config.yaml
num_hidden_layers: 11
hidden_size: 384
num_attention_heads: 12
num_key_value_heads: 12
head_dim: 32
intermediate_size: 768
vocab_size: 8192
hidden_act: "tanh_gelu"
norm: "layernorm"
norm_place: "pre"
norm_eps: 1e-06
positions: "learned"
qk_norm: false
attn_scale: 0.177
bias: "all"
tie_word_embeddings: true
parallel_block: false
init: "normal"
init_std_qkv: 0.0302
init_std_o: 0.0
init_std_up: 0.0302
init_std_down: 0.0
optimizer: "muon_variant"
learning_rate: 0.00656
lr_mult_down: 1.5
beta1: 0.93
lr_head: 0.00786
max_grad_norm: 1.0
warmup_steps: 200
schedule: "wsd"
decay_fraction: 0.567
decay_shape: "pow"
final_lr_fraction: 0.1
batch_tokens: 65536
max_seq_len: 256
doc_mask: true
train_tokens: 315400000
max_steps: 4813
dataset: "wikipedia_en"
MLP neurons of a small language model. Each row is named by its layer, matrix (up: input weights; down: output weights) and neuron, and shows model dimensions 320-383. Each number is 128 + 32 x the weight over its row's rms, rounded and kept within 0 to 255.
Before each neuron's rows is what it responds to, as a language model described it from the Wikipedia text at the highest values.

Description: Mid-word pieces inside foreign or proper names (Köpp-en, Io-an, Zh-ong-shan, Ne-o Geo) and articles after was or also, such as also a composer.
L4.up37 [142  82 145 124 120 106 122  84 193  87 136 150 211 116  54 152 201 142 146 117 126 172 134 175  91 172 155 124 187  98  98 127 137  95 114  96 146 129 146 141  49 120 104 177 164  65 100 163 159 147 135 141 135 114 129 138 110 104 126 102  84 122 133 133]
L4.down37 [164 164 126  93 131 143 112 107  95 168 119 138 127 106  85 161 154  91  83 126 131 103 184  83  95  71 121 106 130 169 148 131 161  96 128  94 138 110 105 202 154 166 122 159 145 153 150 186 155  50 112 133 151 105 169 143 140 117 105 137  63 122 107 129]

Description: Tokens inside a two-part span: and between paired items, en dashes and digits in year ranges (1995–96), and mid-word pieces (Over-le-af).
L6.up263 [172 105 102 131 135  97 107 121 187 110 145 122 118 168 111 126 138 162 104 113 125 143 160  83 108 122  96  89 124 121 121  59 173 118 146 118  98 134 127 146  82 145 118 159  81 147 122 139 113  70 189 139  74 119 120 138 134  71  63 182 173 164 102  94]
L6.down263 [ 64  99 183 129 111 130 138 107 119  80 120  95 112  83 125 158  97 170 139 119 121 124  99 127 133 144 137 143 130 152 177 132 142 133 111  73 118 115 104 108 109 133 144 144 133 120 124 124 159 139 154 160 113 118  98 104 165 138  88 171 114 182 142 145]

Description: Fires inside multi-token names, years and paired phrases, such as the first word of place/team names (North Carolina, Golden State), final year digits (1995, 2004) and joining "and".
L7.up182 [150 139 114 133 138 131 149 127 153 128 112 126  70 157  62 158 128 163 134 157 134 115  94 125 130  77 116 143 151 198 127 113  63 109 122 127 175 184 115 143 162 149 186 142 101 141 165 142 120 108 104  95 110 117 151  50 158 187 153 147 155  94 114 112]
L7.down182 [ 96 131 134 143 162 171  57 186 127 116 153  98 131  85 121  94 143 170 104 141 156 107  94 142 147 117 112 169 137  64  88 146 128 165  97 148 128 173 149 117  33  90 194 191  99  79 153 174 174 124 204 142 114 101 120  95 125 144  53 102 194 159 185 113]

Description: Auxiliaries like be, are, were, been before a coming participle (to be dropped, may not be tried), plus final digits or blanks in table cells before |.
L7.up307 [143 123 139 110 118 123 189 114  98  99 121 123 189 152 131  60 162 148 126 119 129 107 139  92 114 191 105 137 103 164 130 121  91 136  99  92 139 178 121  75 113  76 132 146 138 162  89 138 137  87 129 110 157  42 147 174 134 159  98 108 181 115  68  84]
L7.down307 [126  86 100 119 199  81 147 139 162 104 121  71 198 109 148  96 129 130 152 121  88 160 126  84 144 149 122 126 147 145 151 102  92  89 159 126 112 153 177 162 107 114 153 123  87  52 123 158 106  56 164 158  74 165 133  97 160 106 141 169 124 114 123  94]

Description: Final digit of a multi-digit number, or the " |" cell separator right after one, in wiki tables such as 9,617, 27,420, 64 |; weaker on word fragments like seg-reg-ation.
L6.up563 [158 128 154 118 115 122 137 145 156 143 102 123 200 133 119 111 131 125 130 128 147 195 108 127 118 143 131  87 159 155  67 144 124 125 109  90 107 151 150 178  65 113 134 161 125 207 106  80 127 147  96  90 152 178 123 109 154 173 126 158 133 112 148 132]
L6.down563 [134 116 135 109 105 138  81 139 122 124 137 137 113  81  81 109 131 134 115 155 131 147 142  53 131 118 105 123 101 133 127 142 106 134 130 108 117  94  95 119 107 159 129 118 103 116 141 104 152 131 116 120 149 162 196  91 127 161  86 136 157  57 111 118]

Description: En dashes and hyphens joining year ranges or compounds like 2014–15, 1877–1957, All-Star, plus tokens continuing a proper name after "the"/"an".
L4.up124 [117 164 128 112  88  46 113 139  57 155 152 136 109 128  69 148 100 105 147  85 143 123 161 108  84 130 150 155 120 121  93 146 180 138 135 141 116 120 137 133  58 130 115 154 118  93 121 155 137 131  98 214  88 144 143 130 103  86 173 159  78 120  80  94]
L4.down124 [ 57 101 141 129 121 113  88 124 121 112 147 151  92 153 242  90 178 109 143 102  84 168  98  79 150 131 116 112  80 125 138  98 100 135  85 146 151 108 162 203 114 148  98  73 118 106 158 111 187 132 138 102  98 128 135 147 125 182  85 124 183 104 170 118]

Description: Inner digits of multi-digit numbers in results tables, usually right after a thousands comma (vote counts, attendance: 27,5|1|6, 7,2|4|0), plus weaker hits on mid-word pieces of names (Flo|y|d, Renaiss|ance).
L7.up498 [128 142 132 118 153  84 132 130 154 179 133 130 139 141 137 116 100 163 116 154 211 162 125 161 104 160 102 136  72  66 147 174 120 145 124  47 126 117 135 118 154 100 153  87 176 188 157 103  96  85 123 143 145 154 154 106  94 152 123 134  50 127  93 112]
L7.down498 [ 73 104 124 111 130 126 137 149  99  99 195 206 120 119 140 168 136 108 139 146 150 119 174 121 122 169 140 162 118 146 137 136 130  82 127 153 150 162 125 106 109 132 130 141 145 161 143 142 101 137 204 153 150 132 115 183 143  84 106 112 102 144 161 184]

Description: Non-initial subword pieces inside rare names, codes and foreign words, often in tables, such as T|N, Ziz|ou, Iw|ashi|ta, KT|W|F.
L6.up158 [ 31 137 101 151  84  70 135 128 136 108 101  81  99 117 125 166 140 167 142  87 115 123 133 133 155 135 141 125 143 142 113 111  96 147  55  60 107 176 124 139 129 174 140 149 119 204  69  99 131 118 143 118 100 122 113 175 161 146 148 173  98 105 158 114]
L6.down158 [ 65 103 103  99 156  96 109 123 177 112 118 163 149  63 143 116 143  92 152 128 120 138 151 136 101 115  97 110 181 103 127  73 163 155 194 116 136 120 142  91 103 105 139 109 140 158 138 156 113 138 205  98 125 134  95 169 111 167 120 140 150 161 171 138]